MLP neurons of a small language model. Each row is named by its layer, matrix (gate and up: input weights; down: output weights) and neuron, and shows model dimensions 32-127. Each number is 128 + 24 x the weight over its row's rms, rounded and kept within 0 to 255. A neuron's up and down rows have the sign that makes its largest values positive.
Before each neuron's rows, "fires in" lists the words (lower case) most often at its 100 highest values on Wikipedia text that the model never trained on; "fires before" lists the tokens most often just after its 100 highest values on Wikipedia text that the model never trained on.

fires in: "2009", "2019", "1892", "1999"
fires before: " |", ",", "\n", "–", ".", "2"
L2.gate123 [ 89 143 119 117 117 110 150 124 109 129 155 157 153 111 133 151 105 102 104 115 143  92 141 106 134 169 121 121 135  74 109 130 129 114 146 114 137 129  90 158 137 156 146 127 116 170 124 118 123 145 129 162 137 142 136 167 130 119 135 185 105 129 138 138 126 128  78 129 140 159 131 152 119 110 179 121 145 149  79 155 112 136 149 167  95  99 105 132 127 126 165 167  84  93 109 141]
L2.up123 [ 76 150 138 132 133  98 156 140 163 125 134 122 159  94 145 107  97 131 130 122 144 108 119 111 144 160 122 146 156  56 147 136 136 120 161 135 143 150  91 140  78 135 162 112  91 176 110 139 100 127 125 196 133 140 141 127  94 168 158 128 116 150 135 141  99 151 134 139 142 154 101 185 139 126 181 123 136 130 102 168 123 126 141 195 103 110 104 118 118 121 103 136 111 102 124 136]
L2.down123 [111 141 119  93 121 161 187 134 118 151 103 117 105 120 166 109 116 113 112  93 130  86 156 132 184 161 163 127 149  72 137 110 129 110 153 117 134 140  90 138 119 135 123 175 127 170  88 130 101  91 133 120 120 153  76 112 163 130 115 158  78 140 125 140  86 169 107 121 119 130  71 104 157 118 126 160 129 139 152 170 113 171 106 126 134 123 157 129 129  98 120 141 116 101  92 164]

fires in: "united", "county", "country", "countries"
fires before: " States", "y", "ry", "ain", "ri", " K"
L6.gate4 [157 144 106 144 105 110 121 149 110 139 126 153 137 114 125 129 155 147 141 132 162 144 132 151 138 116 108 103 100 100 144 165 126 103 152 155 141 134 143 106 135 135 126 135 142 110 151 143 125 117 113 135 163 137 120 101  73 132 115 132  43  86 129 101 112 162 119 142 133 151 149 123 149  94 175 136 141 108 177 126 105 126 114  95 139  99 115 126 167 130 108 134  71 108 135 122]
L6.up4 [122 103  95 189  91 147 130 144 107 141 109 157 126 109 154 149 128 164 140 153 143 148 117 144 155 116 126 128 110 119 122 137 134 144 170 112 158 120 132 107 117 148 140 101 139 112 158 125 139 107 121 147 177 121 132 110 112 137 125 115  99  80 105  97  95 135 130 123 124 150 129 101 140  92 165 142 122 116 167 108 116 117 126 112 150 102 130 123 140 129 129 155  61 130 174 134]
L6.down4 [110 129 139 163 104  86 168 171 119 127 113 147 146 130 155 107 173 116 144 120  99 141  99 106 167 137 116 121  92 132 128 139 120 135 154 127 112 161 140 154  94 181 125 124 137  91 130 145  93 133 133 143 156 119 131 121 133 124 104 121 139 130 107 117  99 167 137 120 107 170 144 134 136  89 144 121 122 126 167 164  78 154 114 112 147 108 117 134 139 156 114 134  84 172 142 147]

fires in: "that", "stated"
fires before: " the", " he", " that", " \"", " she", " they"
L18.gate112 [129 145  98  78 118 138 157 144 109 149 101 160 108 126 115 148 120 155 127 134 161  95 144 125 137 117 136 153 124 150 154  78 136 182 105 137 100 160 119 131 156 165 119 161 134  97 160 150  93  98 136  97 130 105 116 156 114 110 180 153 107 109 127 157 167  88 132 108 117 122 184 107 135 138 164  88 136 102 134 130 167 129 154 106  93 171 122 152 132 103 111 133 104 121 123 138]
L18.up112 [106 145 148 108 123  71 119 121 118 112  98 151 104 120 125 117 116 104 159 104 136 147 143 166 151 119 127 150 123 164  79 148 160 142 199  69 137 124 156 145 133 148 117 145 137 114 112 109 125 130 162 151 166 120 151 128 144 149 159 148 150 148 116 142 136 112 156 145 125 103  76 113 135 127  97 130 155 140  93 120 125 156 144 168 164 143 113 129 120 128 125 128  92 146 113 128]
L18.down112 [ 76 133 141 137 110 108 160 122 180 139 116 100  70  77 105 144 111 128 137 129 109  84 110 129 133  92 135  99 202 136 117 149 109 137 115 119 156 127 142 125 142 133 180 147 123 136 145 110 140 123 153  92 132 182 140 123 109 158 142 184 110 104 136 122 157  95 116 140 133 141 134 117 145 109 132 119 106 139  95 144 165 118 100 110 112 158 125 102 189 108 103 109 133 139 138 122]

fires in: "served", "service", "country", "county", "political", "police"
fires before: "ice", "ed", "y", "it", "ry"
L11.gate185 [126 130 160 114 106 135  71 131 108 154  83 111 158 115 124 172  97 120 135 146 117 116 102  87 131 161 156 135 101 141 148 173 141 118 120  70 142 134 125 155 143 141 135  88 119 156 133 119 129 128 120 112 126 105 141  92 132 160 101 101 134 123 158 105 101 150 127 159 146 115 158 154 153 114 146 134 143  80 103 129  90 171 151 119 125 106 178 153 107 162 112 107 108 162 129 102]
L11.up185 [144 104 129 139  97 126 106  83 114 154  87 118 100 113 126 193  96 120 130 125 145 134 114 118 134 119 127 115 132 128 157 138 146 133 182 125 112 131 122 134 150 180 103 156 121 119  96 124 113  88 109 155 168 178 130 116 103 120  68  96 131 128 137 106 116  96 131 139  90 125  96 150 140 163 137 148 154 109 115 109 136 169 140  96  88 141 166 150  96 146 148  91 118 163  99 126]
L11.down185 [112 149 105 160 127 104 154 121 153 141 144 148 121 151 156  90 134 137 117 124  85 136 109  90 159  79 136 136 119 122 112 143  90 154 145 131 143 116 125 120 141 148 110  72 149 111 134 108 147 137 101 117 145 126  93 102 103 125 179 114 138 159 134 151 154 140 161 124 106 171 149 120 130 131 142 116 107 136 186  82 128 106 113 157 127 158 158 133 117 169 138 118 169 160 115 172]

fires in: "rochdale", "road", "republican", "rokkor", "research", "result"
fires before: "ch", "ad", "ican", "k", "n", "he"
L11.gate303 [131 115 135 103 133 125 127  66 124 102 151 128 105 137 163 106 154 114  81 139 116 105 133 123 173 133 148 121 156 172 157 122 117 172 111 115 133 190 130 143 161 135  82 122 116 115  99 122 156 103 102 165 134 122 134 136 110 117 168 204 125 150 144 102 104 109 141 140 131 113 109 137 123 118 125 128 130 115  80  94 135 135 107 144 165 145 114  95 148 165 170  99  97 139 120  57]
L11.up303 [207 127 158 119 133 147 154 124 141 122 142 172 135 144  96 148 151 160 131 136 126 110 128 118 125 114  91  84 118 136  86 109 121 130 123 130 162 140 122 127 145 164 140  93 110 159 106 147 127 145 159 134 151 151  87 118  86 167 133 150 167 170 158 142 152 135 134 102 153  86 140  70 123 150 120 107 133 110 124 115 134 144 126 143 142 123  88 125 148 119 120 152 113 108 135 144]
L11.down303 [136 167 103 105 100 137 169 109 131 133 123 103 138  99 108 104 116 173 112 143 140  94 105 128 144  83 137  97 106 171 112 120 170 133 123 137 109 162 124 131 144 187 150  93 118 144 165 105 122 118 135 134 141 128 153 106 147 116 146 148 148 146 130 122 133 110 152 156 149 160 119  99 138 123 111 156  79 130 104 142 165 121 148 155 146 122 158 151 114 100 111 117 174  99 139 146]

fires in: "county", "country", "party", "countries"
fires before: "y", "ry", " of", "ain", "ing"
L6.gate269 [ 87 117  96 178 113 149  77 176 131 136 139 146 114 116 151 172 166 173 128 117  97 122 135 139 136 106 179 109 147 150 148 136 171 153 144 112 137  91  83 145 155 113 126 117 131 122 114 127 112 144 138 115 152 109  96 116 111 133 177  95 101 128  94 122  78 150 148 112 137 149 135 119 159 128 164 106 102 107 173 106 124 146 170 118 143 128 156 149 151 174 142 112 138 122 110 113]
L6.up269 [143 147 130 178 119 100 147 133 110 131  96 130 116 144 157 127  87 118 124 120 136 108 101 119 144 138 126 185 126 118 109 105  98 113 161 116 157 173 145 103 114 143 123  97 134 161 189 119 143 144 133 141 152 164 145 104 103 163 143 152 119  96 132 107 129 110 102 108 155 138 118 123 113 115 147 148 118 152 148 140 103 132 125 107  85  95 143 150 145 115 143 149 102 172 151 118]
L6.down269 [158 160 107 153 146 101 141 137  96  98 127 181 113 128 126 127 148 102 120 133 120 122  88 122 147 148 104 127 117 137  87 134 139  89 126 137 146 174 131 175 109 134 122  35 115 136 140 143  97 117 128 131 144 131 141 108 129 136  94 151 165 128 135 134 140 137 124 136 159 129 124 109 142 113 121 124 108 145 130 147 113 153 137 144 126 105 180 131 108 142 102 140 126 129 162 138]

fires in: "football", "footballer", "present", "position", "against", "features"
fires before: "ball", "it", "ition", "st", "u", "h"
L5.gate147 [149 124 122 112  99  94 147 116  99  87 129  83 113  89 107 164 118 102  74  80 156 150 138 127 137 152 143 132 136 121 153 104 158 133 132 122 157  58 111 104  89 161 116 131 122 136 109 102 120 116  73 191 156 142 127 169 141 146 148 156 121 124 116 118 102 131 101 159 149 141 132 131  77 106 161 130 156 167 140 128 172 129 129 108 115 130 120 123 127 137 147 110 146 138 140 146]
L5.up147 [190 119  85 153  98 127 159 118 153 114 187  99 143 106  70 124  94 145  87 101 149 127 139 111 120  87 122  92 124  87 105 161 176 114 161 153 127 100  95 111 127 134 136 144 115 119 148 166 111 132 121 125 118 144 111 114 174 131 171 152 129 117  88 124  99 164 143 140 159 167 131 128 130 152 161 102 165 144 126 106 122  90 155 144 174 154 102 110 117 121 134  80 139 144 153 175]
L5.down147 [117 115 138 155 126 107 136  98 121 109 130 103 157  86 137 172 118 158 125 148 151  72 135 128 125 134 136 175 143 122 113 160 177 119 103 157 153 116 136 164  90 145  55 138  78  99 150 106 117 126 111 151 146 142  88 163 137 137 124 159 126 126 101 100 121 152 143 154 163 115 103 140 110 111 104 122 155 129 120 128 136 128 138 117 123 138 195 109 169 186 130 125 112 109 149 139]

fires in: "used", "including", "use", "included", "include", "includes"
fires before: "ed", "e", "ing", "es"
L5.gate276 [138 159 101 144 101 117  95 141 108 103 128  93 121 189  76 101 103 128 128 114  83  89 132 136 160 114 122 162 161 106 106  92 157 119 173 115 131 130 156 129  63 132  89 149 167 130 140 137 123 108 111 153 111 106 153 159 137 140  90 147 157 136 124 109 122 126 104 101  72 159 145 124 131 121 165 122 132 121  90 146 178 130 151 137  90 115 105 167 152 132 127  94 130 110 146 150]
L5.up276 [146 175 105 165  92 110  89 192 135 117 107  88  65 185  74 106  91 138 132 145 127 116 116 171 135 133 105 169 157 153 138 122 115 125 162 108 132 141 135 103  77 144  97 133 172 149 143 115 105 121 128 153 140 136 155 150 146 118 128 114 138 141 165 130  82  97 116 110 113 148 139 148 150 129 156 167 127 105 120 113 164 107 156  95 129 130 125 179 143 146 142 115 133 125 148 134]
L5.down276 [177 117 164 179  82 110 119  84 140 107 127 108 117 125  96 131  51 146 123 137 103  95 113 156 142 145 185 184 125 133 125 138 142 130 151  90 118 134  99 148 137 146 147 157 137 141 132 127 123 107 129 136 151 116 119 152 133 108 104 115 119 136 143 105 123 132 158 111 128 136 136  97 133 140 135 135 137 125 148 135 107 145 116  95 132 109 124 140 133 146 132 112 155 145 159 121]

fires in: "office", "officers", "officer", "off", "official", "officially"
fires before: "ic", "ice", "ect", "s"
L11.gate149 [126 120 139  94 143 142 126 144 152 133 122 153 142 114 170 136 163 158  74 167 176 155 110 136 127 153 134 149 144 155 144 115 129  85 139  68 120 152 203 135 129 113 146 123 126  89 142 116 143 160  92  62 135 127 117 149 127 153 142 139  95 136 162 166 125 131 140  99 151 146 141  81  98 106 138  84 128 117 119 129 145 140 135 110 132 118 124 147 135 131 138 158 177 178 141  97]
L11.up149 [102  94 128 117 185 159 115 138 167 130 133 161 147 111 155 105 135 160  91 155 137 146 102 169 111 136 157 136 143 128 153 152 146 135 135  89 124 165 177 107 145 133 164 101 116 118 150 119 150 161  98  64  96 110  99 148 131 146 121 125 106 145 161 157 124 140 138 126 137 133 143  79 110  94 155  88 163 120 123 130 127 139 148 118 140 133 129 119 117 109 135 143 184 140 120 107]
L11.down149 [137 142 134 114 113 150 111 114 126 112  92 110 158 104 157 123 128 198 146 149 104 146 148 131 101 162 148 141 148 158 160 161 117 162 179 131 133 135 162 143 197 143 145 115  90 122 125 131 106 144 118 148 131 137 101 136 140 158 123 129 165 137 115 126 146 139  95 138 128 168  84 130 127 152 159 123 121 109 115 149  99 100  87 128 177 100 166 110 161 140 143 121  96 148 104 156]

fires in: "including", "served", "service", "included", "include", "had"
fires before: "ed", "ing", "ice", "e", "es", "ic"
L3.gate286 [174 101 136 143 110 133 111  84  97  89 122 137 116 172  87 164  93 134 126 106 100  99 123 120 135 120 193 132 135  87 170 128 115  88 166  76 151 135 149  88 105 136  80 139 156 118 115 117 132 113 120 108 151 108 115 126 125 107 108 127 161 109 151 105 124  91 175 128  91 165 135 129 130 107 115 112 177 105 131 128  96 114 125  95 143 140 164 106 145 114 129 130 121 140 189  91]
L3.up286 [146 109 118 164  69  99  85 150 130 113 120 152 111 155  95 103 109 110 156 142 100 114 113 132 142 130 168 148 174 105 144 129 119 145 172 134 120 136 158 125  95 163 102 122 150 164 121 123  98 101 128 165 160 149 140 106  97 140 103 111 145  85 160  97 105  98 133 105 114 162 129 143 142 120 150 174 110 119 130 161 116 149 118 111 167 145 181 109 109 165 127 112 100 160 131 104]
L3.down286 [179 113 129 154 122 107 136  97 149 102 112 139 122 124  99 114  65 143 141 146  99  89 131 134 148 118 131 130 183 160 161 113 148  92 142  96 112 134 160 144 137 115 135 146 103 115 120 174 118  98  82 143 135 121  88 146 103  86 120  90 158 125 156  75 155 144 140 120 140 168 140  96 128 142 135 175 194 110 159 118 138 159 160 106 124 158 139 131 155 125 130 102 131 131 116 118]

fires in: "country", "party", "county", "students", "study", "variety"
fires before: "y", "ry", "ents", "iv", "ic", "ust"
L7.gate10 [174 125 107 140 117 109 110 164 122 144 110 127 151 113 149 106 140 150 101 117 132 147 119 134 113 126 142 128 141  95 141  98 137 117 139 133 107 113 122 113 129 170 143  87 164 176 137 126 123 131  98 172 169 136 146 146 126 131 141 126 160 155 165  45 133 135 120  89 129 184  75 129 117 131 126 116 113 146 150 152  95 150 170 108 125 154 149 138 156 113  90 111 124 131 145 142]
L7.up10 [136 127 121 150 141 131  95 173 112 160 139 104 149  94 117 113 131 166 105 116 129 133  97 117 135 137 138 143 128 136 165 116 129 121 148 135 108 146 110 130 163 148 145 112 154 160 119 145 162 120 100 129 158 125 137 153 126 136 133 159 159 163 139  51 125 136 146 102 135 159 103 129 142 142 130 112  68 150 162 144  98 131 173  84 124 140 180 168 142 139 108 125 136 163  95 130]
L7.down10 [158 158 111 158 167  76 109 137 114  96 101 168 123 121 136 105 124 152 127 125 115 140 113 123 130 157 105 115 125 128 141 142 121 112 156 112 126 170 131 146 129 147 137 133 126 125 108 123  85 120 105 126 182 116 165 132 132 126 131 135 140 152 131  69 138 128 120 130 121 143 111  94 117 138 146 160 105 134 155 149  78 162 131 152 117 131 169 101 148 149 117 144 158  72 137 133]

fires in: "that", "where", "which", "who"
fires before: " he", " the", " it", " they", " she"
L9.gate48 [132 129 111  97 135 106 130 142 149 138 129 106  71 127 134  89 122 111 113 198 172 101 141 125 148  94 108 131 128 128 149  95 131 133 124 130 132 152 118 107 148 107 144 112 145 122 113 124 132 156 142  79  78 119  87  88 101 112 189 107 165 141 159 176 191 104 122 153 155 119 159 145 135 121 139 105 130 136 133 148 151 134 121 145 139  94 129  98 123 129 106 174 158 119 116 143]
L9.up48 [130 121 125 135 153  93 148 113 130 155 112 151  77 160 151 108 122 123 131 109 121  88 163 144 130 129  94 127 161 137 147 162 110 158 170 136 117 113 126 114 119 129 144 178 125 137 165  86  87 140 144  90 132 116 158 105 161 129 139 120 132 110 181 123 136 117 139 124 152  94 144 118 107 146 100 108 157 161 128 132 147 169 105 104 116 106 113 116 153  75 146 138 117 178 171 104]
L9.down48 [116 160 127 124 120  77 167 107 101 102 101  82 125 117 157 118 114  96  97 124 144  65 140 149 150  86 104 102 134 152 146 132 135 128 135 141 146 122 115 131 159 115 115 168 122 114 159 125 115 142  98  97 152  81 118 151 116 161 148 151 125 138 123 169 141 111 106 109 169 102 100 120 146 135  91 117 170 146 154 131 145 160 123 138  99 145  61 132  84 120 128 123 136 114 137 118]

fires in: "released", "rochdale", "release", "ret", "road"
fires before: "ased", "ch", "ase", "ad", ";"
L7.gate227 [160 126 113 161 142 137 138 107 137  95 145 163 156 108 156 144  89 115 124  93  92 119 130  78 152  85 121 119 149 114 176 119 129 139 138 191 109 147 107 116 171 123 100  98 120 180 158 107 110 130 151 170 127 131 108 134 169 119 172 128 108 127  97  84 116 134 146 127 142  54 132 152 144 132 139 137 152 130  70 136 146 143 122 122 151 155 126 123 180 153 110 132 131 108 125 131]
L7.up227 [156 130 113 141 136 116 152 105 151 103 102 174 135 101 151 137 120 121 109 105  71 112 144  85 139 117 140  99 119 134 151 127  86 156 132 141 110 176 115  98 161 110 126 114 124 170 122  79 124 143 146 180 138 110  87 132 136  93 126 107 133 139 122  72 125 133 148 113  87  49 158 122 141 117 136 113 161 100  91 123 128 143  90 160 136 148 122 150 175 149 111 120 154 144 108 116]
L7.down227 [110 124 174 167 107 134 143 109  96  99  88 120 123 103  80 142 140 105 120 146 129  97 170  93 106 122 173 101  86 132 102 178 111 147 117 117 101 121 125 113 126 133  95 142 109 146 116 146 154 149 151 153 138 138 189 124 116 154 117 101  87 100 137 105 153 100 166 124  75 122 129 126 141  81 114 140 113 118 133 152 151  80 118 144 151  76 123 129 117 140 124 140 113 132 151 136]

fires in: "football", "features", "footballer", "seattle", "defeat"
fires before: "ball", "u", "ure", "t", "ing", "h"
L7.gate16 [143  86 113  88 145 123 130 116 138  80 140 132 140 126 115 143  93  99 115 120 129 132  97  63 160 144 116 157 122 125 108 126 156 149 138  99 131 130 140 155 114 145 138 164 119 138 143 109  88 172 107 152 138 114 125 162  77 145 193 150 124 116 101 129 115 121 150 132 156  97 136 151 114 101 148 151 116 159 126 106 119 142 113  76 134 124 130 122 145 143 146 110 143 113 181 160]
L7.up16 [131 103 114  95 149 139 136 112 160  80 138 100 133 117 135 145 114  90  90 133 155 133 106  78 144 153 109 133 122 154 130 119 128 150 143  71 131 134 133 113 128 142 106 161 118 120 110  97  97 181  91 143 151 122 127 166 104 150 203 127 112 116 108 122 124 135 138 116 126  89 145 173 107 150 119 153 137 146 124 138 109 134 101 138 139 102 102 134 149 145 120 109 168 131 176 157]
L7.down16 [131 156 160 148 134 160 104 110 152  58 135  77 144  85 145 143  82 179 110 154 132 141  75 142 138 118 121 134  74 144 147 140 137 156 150 139 160 108 133 156 118 160  79 139  93 122 115 124 126 158  84 165 155 148  97 150 145 132 157 163 139 120 138  94 104 160 144 147 130 127 135 175 110 125 105 147 117 140 151 118 128 134  87 159 145 122 127 136 172 132 151 118 135 162 135 135]

fires in: "such", "including", "mike", "included", "include", "includes"
fires before: "e", "ing", "ed", " as", "es"
L8.gate92 [135 107 110 151 111 142 121 175 112  97 110 111 109 104 147 126 107 128 150 118 107  90 122  80 147 140 145 138 159 153 184  92 163 106 120  97 117 144 153 126 121 120 149 157 130 111 151 126 113 132 125 147 148 133 100 134 140 106 135  77 153 148 156 151 103 145 113  81  82 141 155 158 151 141 104 161 134 102 117  96  90 153 124 106 142 118 119 127 130 131 140 126 126 161 182  94]
L8.up92 [146 104 143 145 129 142 107 150 145 104  88 119  95 103 138 141 104 126 145 124 104 124  96 134 147 141 158 133 132 125 178 127 150 105 122 132 154 122 142 129 127 135  96 134 127 127 141 137 118 107 131 146 175 139  81 146 103  84 109  94 158 127 177 131 105 101 120 104  99 157 160 156 120 170 126 143 160 108 142  91 129 162 148  95 165  98 122 169 116 124 145  76 146 163 177 118]
L8.down92 [159 104 121 138 124 122 139 102 149 164 147 114 172 104  73 180  83 102 114 127 153 104 100 146 139 144 168 144 141 131 162 130 156 157 143 123 157 147 139 133  99 136 130 177 144 104 138 123 130 136 126 127 113 124 134 119 103 104 123 146 171 166 132 131 126 117 161 128 157 140 135 170  79 121  91 142 154 141 129 125 132 154 129 105 145 137 148 133 110 147 160 120 124 137 126 151]

fires in: "played", "found", "player", "playing", "founded", "play"
fires before: "ed", "er", "ing", "port", "s", "o"
L3.gate81 [141 152 102 148 157 112 124  93 114 151 115 177 154 106 156 143  93 150 134 134 154 140 125 173 124 121 146 138 114 147 112 142 159  94 134 142 125 159 127 139 114 135 119 121 148 154 125 141  86 145 122  90 138  97 127 154 152 137 127 158 151 103 139 132 116 122 166 143 149 103  97 121 104  78 167 146 142 145 116 105  72 102 133 121  95 143 146 149 153 105 155 151 150  83 145 169]
L3.up81 [ 92 118 103 137 128 139 151 149 110 125 111 127 107 104 141 120 130 139 165 123 129 142 147 172 104 111 132 143 131 108 148  89 142 146 123 159 113 119 123 152 159 137 177 166 103 172 129 131 124 168 124 134 157 125  93 150 119 149 119 139 126 152 130 174 111 164  76 117 139 113 118 117 141 116 113 127 121 125 144 124 108 118 155 155 136 159 128 172 161 154 165 123 144 123 109 137]
L3.down81 [ 98 123 144 163 117 157 128 149 103 137 124 188 138 142 102 139  87 141 174 129 172 113 115 116 176  97 139 145 133 163 114 159 142 167 150 172 104 150 133 163 157 142 141 118 129 140 121 133 128 156 116 111 166 133 153 129 115 189 161 120 145 141 138 115 128 135 117 113 162 133  93 164 113 144 125  97 184 144 159 154 118 133 112 159 127 141 135 153 139 153 172 116 131 153 131 105]

fires in: "county", "country", "from", "students", "study", "countries"
fires before: "y", "ry", "ents", " the", "ri"
L5.gate177 [172 140 132 160 128 101 134 125 123 114 145 129 111  90 125  87 159 132 125 158 165 149 121 167 131 147 135 144 121 132 159 124 152  91 145 127 129 122 134 113 160 169 132 134 161 146 153 122 135 110  85 126 139 135 109 120  68 109 147 141  81 112 144  79  84 127 151  99 106 148  93 151 126 120 142 182  85 127 176  81 144 157 155 136 142  86 190 124 163 144 131 144  97 120 126 158]
L5.up177 [161 132 119 181 131 103 143 138 115 139 154 122 168  88 111 114 145 142 110 168 164 170  99 147 127 145 134 125  99 132 131 135 136  95 168 160 140 140 128 102 147 172 147 133 152 176 134 124 127 119 112 122 136 142 149 143  94 129 137 105  96 126 111 102  96 139 148 104 111 153 105 145 111 120 148 168 103 137 185 119 129 136 135 105 166  95 170 136 151 136 153 106  89 127 123 162]
L5.down177 [105 145 129 181 117 101 102 164  92  92  95 175 140 127 136 134 138 125 154 124 127 188 107 145 137 166 130 109  79 147 125 166 103 149 174 110 140 185 113 137 118 127 127 103 119 121 143 163 120 138 134 135 161 140 106 151 110  87 140 101 116 120 120 105 111 163 139  88 120 157 135 121 142  89 162  93 104 119 137 161 109 163 118 144 104  94 124 123 136 130 141 138  85 148 135 130]

fires in: "football", "played", "until", "footballer", "player"
fires before: "ball", "ed", "t", "er", "c", "it"
L10.gate90 [108 135 148 161 105 151 176 101  98 113 170 127 147 132  64 161 123  53 113 153 143 165 128 147 141 118 159 181 151 106 153 156 127 120 138 135 128 160 149 154 150 161 124 157 140 141 129 104 109 149 131  97 144 123 123 150 121 105 128 143  99 125 126 125 142 146 150 162 156 115  81 120  89 101 149 146 111 148 131 122 136 112  91 132 156 163 118 160 125 140 135 142 132 124  99 130]
L10.up90 [141 107 114 137 111 104 145 145 126 107 102 107 100 125 108 175  73 162 114 111 147 115  96 129 135 144 111 128 133 133 113 144 174 140 149 166 104 129 137 123 103 119 145 165 143 131 157 134 139 160  80 182 102 123 114 141 149 156 121 116 173 126  60 145 133 119 147 125 182 128 136 153 130 122 113 123 128 163 149 134 100 116 139 152 146 133 147 138 104 197 172 107 130 158 136  87]
L10.down90 [171 108 139 110 100 115 132 130 132 119 114 121 128 134 119 107  72 140 163 166 148 170 132 174 122 128 166 138 120 134 125 141 163 209  92 107 122 120 113 120 149 119 135 139 126 107 103 134 104 102 106 157  97  98 112 125 125 175  87 148 121 122 114 154 144 145 166 103 121 148 119 155 130 149 122 130 120 139 134 132 119 177  99 134 116 157 108 125 158 172 119 140 141 159 146 151]

fires in: "following", "office", "officers", "follows", "off"
fires before: "ic", "ing", "ice", "s", "ed"
L3.gate276 [109 109 148 124 126 132 104 133 108 181 108 167 121 104 118 118 138 114 121 139 104 133  90 166 144 118 120 187 111 150 132 108 169 106 156 121 144 116 148 158 131 126 104 154 151 121  95 160  93 133 103  99 152 133 106  83 177 152 149  72 107 100 123 153 101 132 133 141 121 105 120 107  96 137 143 137 125 164 101 105 112 142 143 122 173 137 157 146 140 129 117 117 164  95 127 132]
L3.up276 [117 110 118 118 177 132 117 154 127 144  73 151 124 144  98 128 133 131 114 122 138 106  91 125 124 141 125 198 114 134 162 128 162 133 157 133 129 139 129 161 139 132 117 119 167 118 125 138 139 140 133  73 116 103  95 143 147  90 127 152 144  93 142 146 137 117 119 105 189 127  83  93 122 158 162 129 123 137 128 134 112 169 158 121 167 114 154 190 130 121 107 139 181 117 122 148]
L3.down276 [125 120 113 124 157 136 107 143 149 101 102 150 150 112  95 137 135 144 147 133 123 163 115 129 123 166 137 151 106 163 142 115 156 175 151  81 117 137 123 127 172 141 137 114 124  98 160 160 103  96 102 131 150 156  99 126 144 167 120 156 131 116  98 136 127 139 139  90 158 114 136 113 128 105 178 110 124 162 151  70 139 114 113 121 187 133 178 171 149 102 130 141 151 117 122  90]

fires in: "office", "officers", "off", "service", "officer", "official"
fires before: "ic", "ice", "b", "mer", "ment"
L5.gate319 [161 128 131  90 138 136 115 148 144 147  95 131 101 124 128 102  90 148  68 144 146 173 136 147 135 152 126 179 120 130 111 131 135 138 123 144 136 119 148 102 172 133  87 110 105 122 122 132 116  98 107 127  94 167 129 139  99 190 117 129 107 109 130 166 127  93 138  93 145 153 129  86  85 132 108 107 146 130 107 130 128 118 141  80 179 107 150 130 118 166 151 130 164 154 102 111]
L5.up319 [135 106 144 105 162 151 124 136 151 150  92 149 108 115 114 114  98 150  96 146 144 152 101 130 137 133 128 198 132 146 136 135  93 114 113 151 126 121 187 114 173 136  95 102  88 103 114 123 116 120 126 100  95 157 118 116 146 163 119 113  89 115 137 164 111 107 149  96 138 157 112  71  84 143 129 116 141 117 120 139 127 100 125  80 171 134 147 148 118 147 137 134 172 153 117 120]
L5.down319 [130 129 168 126 145 134 129 163 195 102 131 143 129 125 117  84  96 143 136 172  86 214 118 100 120 146 158 135 138 146 187 135 120 162 160 128 119 151 114 126 166 117 108  89 115  92  84 121 135 120 145 146 122 163 121 142 147 161 117 142 115 101 125 138 166 145 129 131 142 152 155 125 105 158 148  94 155 141 141 107 120 144 131 132 155 126 135 137 149 117 133 138 129 124 101 157]

fires in: "2011", "2001", "2021", "1991", "1931"
fires before: ",", " |", "\n", "–", ".", "),"
L3.gate236 [133  90  89 152 133 109 158 134 107 130 101 115 147 114 104  86  97 146 162 140 178 140 129 134 116 129 146 119 170 106 168 112 138 138 125 160 194 148 156 134 125 147 134 124 147 148 116 122  82  89  82 177 144 137 129 121 187 131  87 213 150 105 144 113 136 126 136 134 139 116 106 158 116 148 182 114 134 145 121 139 139 111 129 159 123 105  73 152 118  88 104 144 153 108 150 124]
L3.up236 [103 152 136 129 146  85  93  68 135  83 134 102 132 137 119 104 153 181 134 172 143 101 102 160 108 151 157 114 123 136 140 102 151 172 145 160 165 119  73 142 138 136 124 142 165 123 111 113  83 115 116 183 151 121 129 106 126 113 104 143 106 135  98 112 105 151 103  96 123 129  85 149 166 131 137 104 120 128 139 124 136 138 129 136 151 118 118 130 143 145 120 140  94 153 146 176]
L3.down236 [130 131 139 118 138 133 125 118 150 130 140  69 128  86 125 139 155 139 165 150 147 109 166  94 114 119 146 141 122 125 132  96 158 120 143 132 148 119 101 117  96 143 149 137 169 109 127 124 115 137 118  93 154 109 124 151 184 121 122 101  83 100 184 105 109 160 112 122 132 140 122 182 136 158 154 107 161 126 139 125 143 117 138 131 148 123 178 125 116 137  91 132 143 102 189 135]